MLP neurons of a small language model. Each row is named by its layer, matrix (gate and up: input weights) and neuron, and shows model dimensions 16-143. Each number is 500 + 25 x the weight over its row's rms, rounded and kept within 0 to 999. Numbers have three digits each. A neuron's up and down rows have the sign that makes its largest values positive.
After each neuron's rows, "fires after" lists the tokens most often just before its 100 highest values on Wikipedia text that the model never trained on. A number after a token or word is its count.

L6.gate165:512496495453516471502509444479461531528500498540480561506567546554501482536548488491544493509460465487502524499542513467520517504499514513499503468503496478494474510521480446538518525501477522462500481491500501488477487499494562506515511539512477466521531511509502504498558484511486515496489492532516487455487495469549522497514501505505514539503502501499497537505508539486507482477484
L6.up165:493501551461503539515466523537520495494535523519487529506493529513512518545513494494532482500462521521514500482512469485495452507524491491474495483552519492447537494514491455501529512445472425518538505486512543502518496512522500525487520523537454510491541504481508518519479461521465528478512496526519521493523525510479487481533521505515495512457484465473484503439501506538489514460490
fires after: " " 22, " S" 17, " M" 9, " N" 7, " V" 6

L2.gate233:485483455487511476503507488485488489505480520444490497455529495560499558524512528501544516499470508506523507519494514513543505437532498471483484470452457524531478479536490469485502486496508527489492511507502525487449488539451549500508489491484461479480479491486499479527526472528506515535514494473443523533489511526537539502458479499522546494522513483470478535466459509470493483499521
L2.up233:494499495536483489495541509493510443475499520491486520503544505539475514517543476526550485520483522531504533480514523489505440476523483516492485501468496465519523521516517459521480491525493548549543522501448487480497494541522523544519482502478465497477504519501516498502508470516548504490493493473438470521463493550522489487482451512524563503516514514506519511511527483500455517506535
fires after: " con" 12, "ot" 12, " rec" 12, "i" 11, " in" 5

L6.gate63:483514521450482541502523540513488506499507477500506491511481458487501514502533482515556499489518508475548483544513517506489466458533529492486492466531455514477516503451461515524491485489491468481502473501489536489521500526499546499483513484531449465477524509523441490546503475516532477447498517456499511474504491507478481503512467497524483524513544492531497465497563506506495501546485
L6.up63:503478522513537526464506472511474493490499537517508511509489531474517469467508496494484529512481488457490465458517536485496518480524510492508514512499464528479546534519499526462489444514505493445498508477509489536470462499461480504484473488495493500477506504479496508506480511518533539450484495559482495476474490489427502521521495466500508481529528506482470465526540493514497480513501
fires after: " H" 27, " h" 17, " tr" 14, " R" 9, "H" 6, " r" 6

L7.gate71:552496492541524472464546480481532552499479475494523493532513496502469493491529494502552517473484484524491485484522497516488543516541483525488472533523477463473504491495506498495518547492475488492505473515508533492434543485510492481548518501502494464479533525541509501479512495504527471497537529488509528493503461491507495505482531485469508495484527499472483465492516521511467450543487
L7.up71:505476495483491560525496490526481455527474512525472496502479503495500455498508531478460487489537539552501523482503537477488522470471502485481470478476537527466505485467517502559495499452500494512544511524506519480493515497488498496521493491529466461507530521492465522479512517482473487539506512474552485555497476540514528503504485471533538517503489495482486534482463510544489468508531
fires after: "A" 27, "." 14, " " 14, " S" 6, "h" 4

L8.gate171:503471494510552472434500487491473489513475532479492480480520526515506505508507520503466477501539504518517514507507525507520516518513558505447525471502501488503525500482518489502468481481498516465484522474512509549491512469517514477518510502516493497495480493546449501453494553537510533449458514524490498462558510521482508507505483482490474538562502522519515520478488492520527482556465
L8.up171:501547482519477469517481429519534498496521519485527497527511506529519486489513523511493526504464500541512506496493457501528493477538496541485481508484521498520499499553527485466479531542444475479501483510509496509454498474466488481566518520469499475485490497532509506562490501508510512482517529504464539515561491470484488520499462500513532524486471558492510539524525509488468511488525
fires after: " m" 14, "il" 13, " w" 11, " f" 7, " fl" 6, "m" 6

L2.gate257:515516446478504513475506520489491481505454494507454532524503509459504505498522512532514511501485533502480481456528501515554514502476454508493459501474498526499479528543475486457525521505485479485468530455453474511485488478508511476477520521516493459457515488539503494500510491523514503515458499499508492471461536503476516487477503460535535479524544470495480516494505484518504533489448
L2.up257:519497513495456463503503471473474490488498479485518530543503525534496538513468518577540499476528544507480537515510545476492519505476494495485514486501523522499473472477469496450523484487502509525471479484469495479511515462479565493493492446520501506508473539479483505509471511534536520517512515469498481431477474524532481543514476492531496497494535477509505497449525499520485491516478
fires after: " In" 24, "th" 14, " per" 10, " in" 6, " con" 6

L9.gate280:535547522509541460472540470513497510497521491516509507508474522516485474477491476481482586539486493482513486450492474546531495511500443482489501479527504476459538508523517538477484484533469497517536546520495481529470520510527501505487490539468534509478480514527540533483491497512481499469532486537480498552489491511500491487479473511544541501518510532511479506513473452493514538537504
L9.up280:469530527456482500542508482532516503558475477482499488480507521506479494529510503513523498455503533469535512522508476508501536511500463519452475497490452529475474449496506543497484457478510516503447468499409511484481483517487500490509538504531516534492479495503499462489485548516472474545514474479543488497497448485555530482492503511503508487491518502524449496467475525496483496538487
fires after: " the" 20, " a" 17, "-" 10, " pro" 5, " its" 4

L7.gate119:462484496474509486507503415478480502486477491496514490544533496532542474523517494499512537479502475443507540473471465514484486479536542492478497501449481513531521520509546450493511491530466508524500547451506485493483494449515521528508539486461485497500522516519461456479506498484493492509493471537501503474474513541499487477512465520498528469498518520541499486477520478518455491534503
L7.up119:509499524505511534497462528496472496492496505528501542495512522512533485500466484516454477506521496505473528497510555510505488485505512483527448502548441469449496516532470509513491503481469549501486483509515521447502487483547464519494463508508519500537522479513462488521542504499485519528479468450539481529484527498511519545522491500500513553499491512534505497519515453495489511490445
fires after: " l" 15, " m" 12, " ear" 9, " L" 8, " M" 8, "ar" 8

L9.gate201:454554496486490466514512503537502472495479526477489517505508502517522485505554489481538501494507501531522469494475476462488495487505502510484526463497516536566491521482517495535518474470463463501542513498475525476453444505508500525529500519480486470538544496479480458507531529493519504471492449530513475516497486565462498497551482546455511505519526480507473486486504507509502511524501
L9.up201:442518507465487538511511501504492501498531520441516545488513512501503517509481482536484529546438509527510490493493525519471495497516523524512455492522510442460489516501467523500503521534476475492508465498525497504545464433532509472525536517472514504489515510463486490484525494533458533508504523463510483553492547473500464512505511518498480516483529487483487484484546442506497459533462
fires after: " n" 24, " N" 8, "S" 7, " S" 7, " (" 5, "y" 5

L7.gate256:513545513460490526488488495478494521493499479493465516465509502490489459500522557498461496484499452517454494514541502465524511506512495456511468548506446489480474464481525516513541488519541520525440503474506496482476481491502488524505478493472482475510453487466472495441498556531509470477543497520509506496493512519506490452530513501503466500494486470428504525506498476493504491491494
L7.up256:517500516502449508473482508530475454483482522506495501472493570479515521484479489529442502475497519504517508509475482539533488482514456507458511500509536554494460478490492519534485475470496484457428489476439506489473480471507501511515475489504507500529529546433451503540514489490497515484455530506525541529477485493509500499521491550514535512512477531478503509518506490533513468514515
fires after: " M" 26, " m" 11, " F" 6, " Ch" 6, " N" 6, "M" 5

L8.gate224:520473463523511507536490504479503458507475499509503500468451508482509524483495470488505429482466506545504502465478484482478509489482503488501525506444477522518547485499493513514507505494505478509515506486509491490462487462547513528525495500555505483513475524558501498490509463490527485473499495473542489509487467519538543497552511495509492505506534481484454529546511508516539508514500
L8.up224:480544447493507440512501510463495463481498495469531507507474530448494535521496453489547469451493515499487529517516537476505472487523503508524511495487507566526538510496438495540462490494541468494490511489529497506451542492529521452522471502525518458517478527520514503475498475501517513484471508490546537486501522514497483509542521486507502546530522545498504519515507465495484487524470
fires after: "," 15, "." 12, "The" 10, " The" 8, " and" 7

L6.gate143:516501492507502455530523495496510471491476494514477482516530485506506507457526513478495506505474496504547492510442507484518534514486519524459478498493448495547433490499518473515479515456442499522532493481501499472453518517540525520519471511489500489485521533521499477504518473455485516510449489472504545517436481488521509458514494465469514505472522528505479504521529487557523530520527
L6.up143:498476500479501496487469466488510465509522421477505515531554529546439513519499488542504521504476466457506492530497509491510523478487482440478493501488511483479506518519508549479505497478564505479521524469524497502486535494535512501532513485506505489481508502511510484491519513524462509488522564433463516474475495530511481478485475495490522490478467516523498467491491507511494489479479
fires after: " the" 43, " Geor" 7, " The" 4, " E" 4, " O" 4, "The" 4

L7.gate245:524501510505557487512509497483485455499472521496466493483529492501468534533505473501516490469475501472542509515458507492507485492476530528491460493499491503490499500479471478475539505443481480469549471470492494479481561477483522463487484480486454475530484455514523535501459524505474535498504482568552501483534499504517466494466504549505480471530507504451477505524511508510530508517466
L7.up245:516470476548534463459496457479454483485480513524463531511539504483506474486489476446465505498497466533508511485490510524506480507501496505491451519523480511533515468514502493513462506494493487506541489448463473503543526493489522457502520508485473515536507488502536531514494507504468508486472500526527469502550525516499500489487451493493440459513465503504512544484502482457509528491477
fires after: " m" 26, "m" 11, " acc" 8, " sec" 6, " exp" 4, " comm" 4

L6.gate55:544513519481452512481448525473486479495506507516515471497499496451479481541550513538480500523508475485501526527497488524504515500494500484513497504534507482488487538525491529527513462499461476533474485443510440483483470532513465498457505457513530504504499508450503483510487538523514474466489539513468507504495486471480481496529479463528473505511455525495473497539557485492487479485461
L6.up55:533520456502512512528486573511480482520529540518517512506495505497500491469500469485530478532459504477470506513503515493500464493497510484535497500505496481479551495484507559514535483476517501463477494509531494481477458530532495463500530456451498469505465472478471442476418539515520460484501510520501507504486519518464487504511495488521482502499495562517478503496480492511472497481483
fires after: " M" 23, "un" 11, " R" 10, " N" 7, " H" 5

L6.gate274:500482522523505564469509537481515447500478509538497498517520486513471514471530497511494482524490474544479533494487515539479493511559501511531495530473500495457517483507503473470498460480467480503510482508489514504513477501485518533454474482529485481533525534494516489549496525502521525502524509441492517460467517508494504490499500460511543496480511495477522518547542433471472515543546
L6.up274:503491502538545517510486486510502504506519514490516505484522507473538520461531460458485511494545480490439482476539543471524495541461519533520507463504502522485508483461499535483496488505528488548496496492511528513465498459487504483540473498487522482499500499497487491506501482479451540519443510473537501494531468517542517534553510463459496518511552494494467496510514479530470533501503
fires after: " H" 38, " Ph" 11, "H" 10, "h" 9, " wh" 7, " Th" 6

L6.gate149:505483547507536524516482507479522493495538512501511465500490513493499507515443499501479497473498504536510470509469535525537507515499498514521474491491529499474509469479532515500484524484526465484535573481537538533471516530502515515476509437490551488503500456565541481482492505504533497543524473513506541482502503519503468559506493480509479500541507515498482476507482485470502492486518
L6.up149:496520551461510520519481508513541535515451456499497522541498495507542471536534483558494501459511507504519512515499532495512527511470462528506532527489502461495480504531508511502494491535526534459525475470481524533535529474540499546505511472493506494515493474496494492464524467538545531510524500495507523476477481473493524556529508457435478466461501489514476500512489518507538517518521
fires after: " the" 28, " E" 16, " in" 9, " a" 6

L6.gate135:470522523473496517525477492507501502500466521525506545490498506465526488524510513519502569466486515504441484528539529493496477494502506519530542502554488467469509491443503503534500521502479522534521453490523498502454526516502468458499521516496471484524494505523476474496531501537482476498517485467526512481494494543483522472512532485450493515489522524507484514508476501544470526517481
L6.up135:462492501502490539489518474504514458520458532499512558496542494492490532495491522503447489520487546517510466452505502504539481465532473469474518489508506515531476507491485520504498515458522530474486552529520556478483461509480483474446529468464463502480487444498467534529481524510536508472509506510514492493508503504487504487514505500504479496508502497504545534508524455523557454481490
fires after: " L" 23, " m" 12, " M" 9, "o" 6, "at" 6, "P" 6

L9.gate107:453535496473481526530498466510423492499502448513493519520534507501483511464498450498503532513508515520443533481478492500481477499492536499504471525509481492484468498516512480518499478520529427515532490462496517460474495450497501520509444493458473446486499444494494460524529498483462449481471481457534452489485505504535529459509491475486515503516502456500493518496490488514465502512506
L9.up107:489511472534500432469483500477489465498499486505497527514481463488499513500485505470479521486443540500503468496512542484515517519448487483519522490471522496478524491493481498520516500512482493486501459511465456443477502468482523500514496481494480497510521479487518492530484489507481490480457467548472522515519484487546466476538489490483484531467598456507535510479529470464461468485498
fires after: " s" 21, " S" 11, " (" 10, "/" 6, "s" 6, " U" 6

L8.gate304:475475516464521474506452510491521525470472525521501489511482537456505506528463466487498530492470518522484477516518518475508496496481509453539470524553531522544481487476555505471515490513496486497485542486485502517479462524514517539472513499503499490480536574509505478484471476499514506510497459540550488518477508551477505472512518498557490490486529466517509466493489452537483498521503
L8.up304:515498503488511456511514543547501504459496470485513493503522502492523503507501462525495494500488527536489498492501481497513479502499501502524487497489492539541560483468504507445478460492504547476481495501460517508508542491538444472539521498494515504510486534558503499467445499522514502522518488549527493528510450538473550472533486477562491503502520489528482474471503506487494512469486
fires after: " (" 22, " o" 8, " ex" 8, " in" 7, " a" 7, "," 6

L6.gate104:561535505525537498480477517504487513449499513490509495483523506501498500527515518480470530478486447458501461468494524543503498540515498498487541490501480497537469503539521521484516498537435513489528525500528459533505512496481503485456428539515520550528496463526457530500511523508492522500538521503496532467492544493526506511495445487505470515526521520496450491482529524473512520467491
L6.up104:517512460510512497519470463472508489485515457499494529545509521519475485498515511574461482507485495459523511526439503527509517514510479504485510509522466513503505522498504531543512472501474489523507463523523481513487513463523492533498516469523535491487470530488534508479475499475518498482549461475532484481543477497490526507532491546474515503509474473524485500484469494488457541478507
fires after: " m" 25, " f" 14, " e" 6, " E" 5

L6.gate162:504461509458493468486480521536491512497539546472479516495524499483583499542513514491490491495482511471457532474524516542480515457498488534514523504510506517519477502495542497495495513537469472465497528514503474497503518523534457497544534543482504498544552537495516443485515548499512472500515487474519468508509512542484524484498519504473485432519493515518514498501517451528495485519529
L6.up162:496493501552524504477511516530498505484515466485517476520494499509508500515483519527481481517459534553499496492506520536531525491507492515529458537479496491530517448493470487491507550493478489475522472518500547506512485511488501523488508419531474465533504560473473490502541493483545485499489515481499504496475501504511482522432487492522541498469471496469545543473461490501516502485523
fires after: "il" 18, " M" 12, "at" 9, " C" 9, "er" 8, " m" 6